config.yaml
num_hidden_layers: 9
num_key_value_heads: 10
vocab_size: 17878
hidden_act: "swiglu"
rope_theta: 10000.0
attn_scale: 0.125
learning_rate: 0.0114
lr_mult_up: 0.63
schedule: "cos"
batch_tokens: 131072
doc_mask: false
dataset: "wikipedia_en"
MLP neurons of a small language model. Each row is named by its layer, matrix (gate and up: input weights) and neuron, and shows model dimensions 496-591. Each number is 500 + 25 x the weight over its row's rms, rounded and kept within 0 to 999. Numbers have three digits each. A neuron's up and down rows have the sign that makes its largest values positive.
After each neuron's rows, "fires in" lists the words (lower case) most often at its 100 highest values on Wikipedia text that the model never trained on.

L3.gate865:526502536529515502532535514476498536526465515509474477433490488476485513475486481491511519525507504524453502469515511500479556532535500474513525519514472486512501520486531509502500484532530483505464531499520493515551469495483439484501521499480473494513496500463501495516545539550515488480
L3.up865:498482527537550478477480502475523538493518493500526502499490510529479538476491523477492467496524528456466522490520571518498504471471514509526479468501472452488515481506489472478499509524508510445500494526514521491500494504511473488496444493500483477565484536476475534501518490548501489460
fires in: "back", "out", "down", "up", "north", "off"

L3.gate1221:557528534506525505479478501501548511473514484484519466496514484500487495500533488487500488514496481514464495500506498525476487525511492533491562454479532494483494555537521511510529501519518522504455481527519519536499488499501512484467531448499477498439546505509510502465490474447535504468
L3.up1221:506523526519536515494516494490464507537497504502523477486474509459488496511472518451497580512492533461481481501446495528484516511524463503498490486546497492463484473452470499508510522466509457477532457509521475473517507493479477460505496484490481503510531507484490458503516496525501506528
fires in: "he", "was", "began", "joined", "after"

L3.gate899:488519461544531524515550480483496517502517488490451516526450495463468521498539486509469479502521449500478507520504514488493507505509464526552470511459515504508490474456454531490507542515537497485509488504517513503528512478503524448504516501528510494552457521489479504510467523482536508503
L3.up899:505453465446495475477430499498490566518488476538525478522511522500486473535497480499503521529519416501495515501482469517504472499481501495517502520477501468498494495496538479524499492519510508474524509533524457519499549492511508519512502516484464468491493521526507488517489531441514487529
fires in: "new", "white", "old", "northern", "middle", "mount"

L3.gate1547:474476490496527491539497468522512528520494503488497515547513504496510493500498499521494480539451523487549490446488501504509480506504492512506461491506474501466500503492482485513551543474486458479458511500525568494521562479507485508479517484521503494525494556523464522512521477486477474509
L3.up1547:508529468473487483512499457531504518536422510539546488506481521483533468487491503505478480494509536479480559525486449552492493523465515458514495503508439472518501551482519483536507568507539523508496505548520492494512487501524537510494506524533506491556509495509493529515496491514498519510
fires in: "cm", "design", "mm", "film", "production", "in"

L6.gate730:544521542530541469429486506514525521523536490485509486518534507517490434458498554493496504529511503481499498486488539499470524471504529535489500458507480480499515528506499470484489444476516513486482466517494506513530522482512526519477498551442478507518516483487497515448491540488527498494
L6.up730:473474533437500464481495520527502495504550484507479454534573500493502517511521496474515515525492542450483488552481487503532530494488515472549518519494534479524478491547473518539544509515486507500516541490526468498462542476469498483502549506492495513511501510502484477491497523521534479512
fires in: "to", "t", "when", "never"

L6.gate1354:516477490479486560500507484502500483461542517475559519487501521511551511512484457500541448516533489540504493506504475475531480479518509464473508533492531527495496488481541486513522491517471517486505489518512525472493485440534474517489507543504490517500533502523513506485469474504489507518
L6.up1354:516478484477457487522472518472519500510482503497453515488524498525484506526503495456501519478490459515481514462510493484532470461460480488496563504527500511488510498468500491518498533543486471534529483493511533502500514537515506519485485532496517495522516456487459496501516502512529473507
fires in: "some", "all", "many", "other", "both"

L3.gate1295:471465482515487487484503489499473508523510464507501481527497485465507525480489504496475442521509476457492495515507535484492504529515502537495522486516495481522497530491475489497529494511555441476513521471542466571459502479512521525484517499514516463448512556450480484460477455549499503492
L3.up1295:478440498538491483485503457511496534524483562521498512499491446513500509528499474478552508531508505528482473493506472468505527493559485503503460523503455453560433491489501495517492485517490483481550483473501504499472481475477495480532489526480482440489487527507467513438473514531490466476
fires in: "city", "town", "village", "temple"

L6.gate1494:529546504512473501502505490492501495513496504512499478500513560489483452501482524533552478489533464541477492473488509461534500506527470522446494486550498525522458523463446509509477515482499481504529509458511519517451501481468476491482512488523485492473511512500499469524502511454493550492
L6.up1494:474497506518510527501502460465477474488541511491503482485495497522502502516551523508455521488470476465465503509522516518453498489531471510541512539484491515503494474504501477454441494514525501523491536492510523516515480517506495493501488538491481527498510508521517472467519522535471475484
fires in: "in", "g", "york", "m", "e", "london"

L6.gate621:504492503492489493464492525497453508542460469506513531504496508571443525522477526510533503513458488487482510515469496507492497522534495544512525495546535532508517472486478507500477467448536495497510508530495482512496474523509518499524552547478487520476499485519481490522515507482531476499
L6.up621:481519505505519505483481522508487509486457473519543456490501439503530506529497519525515513462495497514507469509503502492488485499474510520478497469458518473541509529492474491511492550497535478536466508532476520489488532513516497493504507506544476503474459505505477557489519502526487542519
fires in: "city", "town", "in", "greenlee", "york"

L3.gate1209:524506501547466514504517516496511486508481543471517512488501528535485445530467499499496467504521468524532488509481483509519490467487476494488485524454514516498511481488500516480494502509502480423477528518534518548455473484511452534453551532500460506520480455484483513484530465505528518525
L3.up1209:495542525543497480505498517561502508494514496485475512497477535516466519476514506476478475515486442505495487501555476510489505440493466467473503533535467515481523522530491467526526511532503524506505526497540495489479490554494436485515506504509524503469479480499472486484518521460529533522
fires in: "all", "rolla", "abdul"